Weights of a small GPT-style language model, trained from scratch on English Wikipedia: MLP 1280 GELU, vocabulary 8192.
MLP neurons of a small language model. Each row is named by its layer, matrix (up: input weights; down: output weights) and neuron, and shows model dimensions 112-239. Each number is 128 + 32 x the weight over its row's rms, rounded and kept within 0 to 255.
After each neuron's rows, "raises" lists the tokens whose logits its output raises most directly, leaving later layers aside; "fires on" lists the tokens most often at its 100 highest values on Wikipedia text that the model never trained on.

L10.up857 [134  86 137 120 109 113  87 153 109 157 111 108 167 153 202 152 119  84 114 126 124 139 103 122 132 152 112 104 146 166 148  80 128 140 183 117 150 145 126 121 125 120 143 106 154 129 152 153 113 138 130 167 101  62 134 156  75 180 120 111  99  83 128 111 166 187 161 137  81 179 133 123 113 185 100 108 124 138 135 160 105 123  86 100 150  69 170 151 138  65 159 149 177 126 159 159  84  45 109 118 160 112 171 137  76 136 134 102 108 138 131 102  60 154 180  96 118 136  65  78 159 119 103 134  90 160 161 113]
L10.down857 [102 158  89 152 133 130 134 104 209 178 120  97 150  94  83 109  88 142  96 119 164 121  82 128 135  64 105 115 100 161 135 123  81 123 115 115 132 110 152 138 137 111 111  75  63  90 163 194 141  63 139 127 130 137 182 112 130  93  89 113 145 153  73 161 125 156  74 148  90 140 143 130 115  50 167 158  94 137 111  86 171 132 123 149 140 162  80 189 153 176 101 115 120  82 132 164 111 153 137 134 109 203 101 112 192 134 130 178 144 126 159 133 105 113 132 212 151 126 141 195 126 204 114 109 163 144 160 148]
raises: "and ", "having ", "& ", "being ", "but "
fires on: "at ", ", ", "after ", "At ", "After "

L7.up746 [161 141  60 120  53 137  77 144 173 100 158  28 102 116 131  92 127  92 101 134 121 180 112 123 178  74 124 151  91 142 196 122 185 159 171 132 104  97  71 138 146 123 129 177  83 154 203 127 149 129 127 153  98 129  60 123 139 120 166 126 121 166 100 137 123 113 140 113 133 164  83 120 126 126 142 134  39 111 106 123  86 149 128 195 138 129 116 138 160 153 126 118  56 119 170 116 130 131 190 101  75  84 164  86 115 102 153 162 111 163 156 116 121 135 177 107 133 183 137 145 178 117 141 114 135 122 147 158]
L7.down746 [194 152 160  77 165 147 114 142 148 108 125 124  53  98 123 137 114 116 206 159 108 150 107 111 170 109 167 133 174 162 180 172 153 110 154 119 122 105 139 114  90 112 113 121  72 149 156 161 105  86 181  97 142 155 110  97 115 135 134 156 102 204 164 119  94 169  91 133  87 149 154  83 113  90 130 195 172 129  55 120 100  86 158 131 147 173 125  97  90 138  59 139 149 104 152 118  58  73 138  89 136 113 140 157 122 168 146 137 144 124 140  78 132 138 148  90 182 139  90 176 100 131 112 195 123 116 119 160]
raises: "they ", "he ", "she ", "it ", "there "
fires on: ", "

L9.up66 [158 132  74 160  93 110 130 213 111 113 134 148 120  86 108  88 131  97 126 115 153 138 169  62 135 138 165 138 113  82 132  99 142  99 127 149  71 193 103 163 173 134  87 129 127 103 117 150 155 114  81 157 101 105 142 131 104 120 137  79  70 157 123 148 106 140 128 125 155 147 133 136 100 111  71 117 135 130 132 112  65 145 125 146 164 135 109 127 152 178 132 189 124 156 128 165 113 145 111 168  93 137 126 118 158 101  95 207 116 139 118 159  84 173  78 113  50  93 183 126 111 107 144 121 101 157 141  80]
L9.down66 [149 152 107 139  72 184  88 148 128 144 123 130 103 125 112  94 134 118 116  92 121 136 222 104 149 135 109 182  86 143 139 102 136 137 166 135 132 130 155 100 178  83  67 122 128 123 164 157 120  94  82 126 103  81 123 164 196 163 128 130  97 139 173 136 113 132 120 200 100  99 158 170 107 128 119 106  97  89 150 141 126 141 150 176 201 142 124 106 136 147 132 122 110 198 166 131 187 168 173 108  69 136 143 136 163 121  97 140 180 182 141 131 115 147 135 116 182 129 121 148 136 103 117 127  75 165 212 107]
raises: "whom ", "which ", "wh", "whose ", "where"
fires on: "of ", "for ", "by ", "from "

L7.up364 [153 100 131 142 122 135 126 119  88 155  99 167 133 128 122 126 164  97 117 134  94 120 149 124  78 184 125 142  88 137 101 121 115 120 147 137 199 108 178 133 121 117 127 198 154 101 111 152  94 122  79 191 123 127 220 222 139 142 161 104 200 107 109  80 101 160 173 142 112  83 170  97  66  89 156  55 150 139 134 156 136 121 123  75 156 164 130  63 212  83 118 131 159 174 114 187 151  91  72 139  80 132 167 117 125 127 133 123 139 109  91 136 107 165 148 106  50 139 121 108 128 114 127  94 108 138 116  83]
L7.down364 [247 151 186  79 130 139 170 175 151 165 200 103  73 183 121 127 129  71 138 119 121 106 159 139 154  95 133 192 161 151 162  62 113 115  85 109 179 102 136 161  85  96  89 120  65  99 146  70  99 137 166  74 112 123  78 125 164 120 185 128 145 202 181  87  98 131 109 165 168 144 123 158 125 114  97 171 148 126 110 146 158 133 120 159 116 171  81 139 148 142  91 113 155 127 145  85  52 130 131 132 133 171 145 123 154 159 184 133 106 125 165 104 153 110 128 111 183 102  91 147 103 109 124 161 133  94 170 145]
raises: "she ", "they ", "he ", "there ", "She "
fires on: "and "

L2.up696 [151 138 108 196 179 134 133 124 161  64 160 151 148  93 125 100  88 141 141 215 146 120  88 125 127 117 197 188 131  96  99  69 142 161 160 115  94 132 171 114 144 103 163 152 102 161 160  38 106 139 145 123 143 141 119 106 139 126 113  95 153 116 167 179  98 121 114  94 232 109 150 119 182  90 134 177 110 141 144 115 131 102  99 135 110  55 104 143 138 149 151 101  88 120 135 134 105  95  65 147 139 181 148 169 121 136 137  62 156  63 115 124 136  93  91  87  90 104 115 152  95 121 186 106 138 136  99 110]
L2.down696 [152  92  67 133 128  84 161 105 129  83 128 105  74 142 127 124 119 158  80  60 116 135 146 209 132 122 203 166 132  97 154 113 131 130 125 148  74 156 133 119 107  93 146 136  80 128 131  76 143  95 193 125 169 122  98 115 153 140 127 128  88 118 136 154 117 152  80 119 127 169 146 106 110 133 141 141 141 164 149  94 107 139 160 165  89 129 116 234 160 139 125 197 118 142 127 173 135 142 121  84 121 128 167 132  77 165 160 154  92 128  70 121 115  85  70 129 133 136 110 125 166  71 132 104 139 132 111 119]
raises: "she ", "how ", "whether ", "this", "her "
fires on: "who ", "which ", "at ", "that ", "ing ", "ning "

L10.up1196 [107 139 108 143 138  97 165 114  83 162 127 156  85 124 116 114 103 142 149 116 144 104 129 118 142 104 124 127 137 157 140 117 143 183  48 111 121 106 125  94  99  95 119 114  84  54 124 141 127  70  88 118 131 116 139 129  88 112 107 146  90 160 143 148 140 101 129  99  76 168 151 136 172  96 133 117 106 177  89  73 147 166 134 223 130 158 130 133  78 174 109 138  92 136 133 157 134 222 104 115  75 100 114 115 149  66 122 212 142  98 198 104 166 175  38 160 151 135 151  97 174 154 206 167 138 109 112 174]
L10.down1196 [162 161 124 127 161 122  90 154 106 113 109 154 146 140  75 125 138  47  87 146 134 131 105 153 113  86 119 165 120 131 146 130  56 166 119 164  45 122  71  89 177 100  99  11 110  82 131 151 181 114 125  93 148 175 163 127 109 148 125 175  92 124  74  94 130 151  80 165 149 178 150 136  88 134 116 185 126 118 143 134  95 158 136 200 128 144 122 199  91 118 125 149 149 112 169 119 191  92 114 118 136 104 106 111 133 124 144 188 164 108 128 149 108 100 122 155 173 114 143 145 151 130 105 142 120 138 135 142]
raises: "and ", "or ", "& ", "Year ", "And "
fires on: ", ", "), "

L7.up1042 [170  97 111 122 104 146 113 116 198 151 143  98 103 102 140 124 102  66 132  94 134 142 145  98  77  92 109 118 105 115 169  72  96 150 125 127  79 124  59 101 168 114 120 178  73  92 137 133 194 149 136 128 121 152  86  88 152 137 151 119  67 122 129 142 102 142  44 137 166 148 137 144 128 166 133 201  57  96 115 156 147 131 110 165 140 117  73 127 145 148 118 143 121 149 220  95 157 131 176  78  96 141 103 113  99 104 141  86 178 121 155 156 109 142 148 120 146 139 165 148 121  80 105 160 136 117 143 186]
L7.down1042 [165 145 120 137 138 157 181 139 157 149 133 129  63  93 142 153 128  83 194 119 154  83 177 114 135 103 173 132 119 171 174  95 117 116 123 137 124 113 130 134 166 105 126 159  97  93  50 128 144 136 137  87 103 116 209 111 155  68 109 204 122 143 135  92  93 154  89 141 131 161 189 118 158 105  76 142 124 148 102 105 113 116 110 113 146 131  86  90 152 113  92 137 211  88 140  97  48 140 170  91 116 185 101 132 101 136 169 123 126 141 157 137 135 151 142 125 179 115 131 152 114 123 162 152 100 102 136 186]
raises: "they ", "he ", "it ", "she ", "we "
fires on: ", "

L7.up988 [134 166 111  87 129 115 135 127 173 120 135 163 153 101 140  87 134  88 115 113 105 120 178 102  73 132 136 152 121 105 151 117 134  95 167 102 119 122 188 171 152 103 178 124  38  58 106 107  81 146  78  59 132 145 147 116 134 124  74 140 133 169 124 154 114 111 213 136 157 169 141 144  95 113 103 101 125 135 160 154 131 100 178 130 178 131 158 155 114 106 144 157 127 127 111 190 138 108 100 116 109  88  45  99  77 132 144 152  81 129 110 127 133  87  70 106 136 161 107 115 124 105  92 165 153 127 165 112]
L7.down988 [160 135 105 108 111 123 115 154 201 100 130  58 145 133 127 115  85 115 120 128 137 128 132 133 117 126 150 125 145  54 101 158 152 126  44 103  76 104 214 166 127 121 193 154 126 125 161 118  98 140 177 101 137 120 131 148  76 114 159 171 125 191 131 132 105 138  80  90 124 126 155 204 136 128 126 166 127  99 162 132 174 161 176 104 146 106 151 145 136 123 130 167 100 116 174 177  96 122 162 111 190 160 156  85  95 155 154 144 126 138 176 109 150 144 136 114 137 156  70 137 125 138 108 121 126  76 109 115]
raises: "this", "that", "how ", "whether ", "it"
fires on: "\n"

L10.up556 [174 154 101  87  88  97 154  94 172 160 177 124  76 140 110 115 141  78 133 118 104 141 116 138 120 114 137 134 174 126 126 110 108 136 185 151 162 114 195  91 119 112  91 123 158 112 159 177 155 148 169 195 194 130 110 105 149 154 166 123 123 140 143 104  48 162  96 121  94 119 136  68  98 139 144  98  79  69 138 165  85  81  55 100 103 136 124 100 167 117 107 166 151 133 116 126 126 120 126  54 187 150 137 131 146  78  93 176  93 144 134  62 143  95 129 129 107 118 150  96  77 132 203 131 138 146 170 163]
L10.down556 [121 109 179 115  94 101 149 130  80 149 159  81 130 150  93 145 132 170 138 114 128  73 176  83 104 110 115 135  78 183  90  82 125 145 179 130  73 172 142  83 151 139  95 131 156 135 170 101 186 107 154 174 127 139 163 172 152  73  73 106 132 153 171 169 175 100  96  95 129 132  85 125 138 110 114 111 140 135 115  70 100  72  78 129 133 151 142  71 167 175 157 108 102 126 114  58 131 140 110 163 114 175 128 158 157 190 148 121 121 119 160  85 178 113 143 161  96 148 117 173 135  77 145 156 136  96  99 146]
raises: "00", "04", "00 ", "01", "04 "
fires on: ".", ",", ":"

L7.up926 [124 133 124 120 127 135 138 101 165 121 154 101 105 121 137 103 177  37 126  97 143 167 114 119 156 141  33 122 176 127 166 158 129 159 156  63 197 199 134 173 139  40 163 114 136 129 131 138 114 148  79 100 101 148  94 126  74 191  92 113 115 157  98 162 104 129 147  87 126 109 116 115 123  88  89 126 112 136 132 114 106  74 107 147 142  87 117 135 144 104 133 135 130 157 100 129 124 134  96 104 116  93 109 115 129 136  88 215  92 126 127 138 195 127 128 116 112 117  91 136 103 170  59 215 135 101 187 188]
L7.down926 [ 78 164  94 115 140 112 113 109 127 187 175  85 121 137 134 123 137  95 126 123 114 143 146 108 158 136  56 149 152 169 201 122 127 142 113 131 126 141 107 187  98  86 155 177 124 151 143 120 156 168 114 111 157 109 112 110 136 152 167 162 130 136 168 148 127 152 143 118 142 111  92 179 223 100 103 138 102 181  90 108 106  78 124 127 100 108 149 125 172 134 110 163 128 141 101 114 135 140 133 115 171 151 129 116 101 112 138 140 120 125 109 172 150  96 166 121  88 153 131 139 174 206 127 209 143 111 164 184]
raises: "==", "== ", "= ", "History", "General "
fires on: "\n\n", "\n", ". "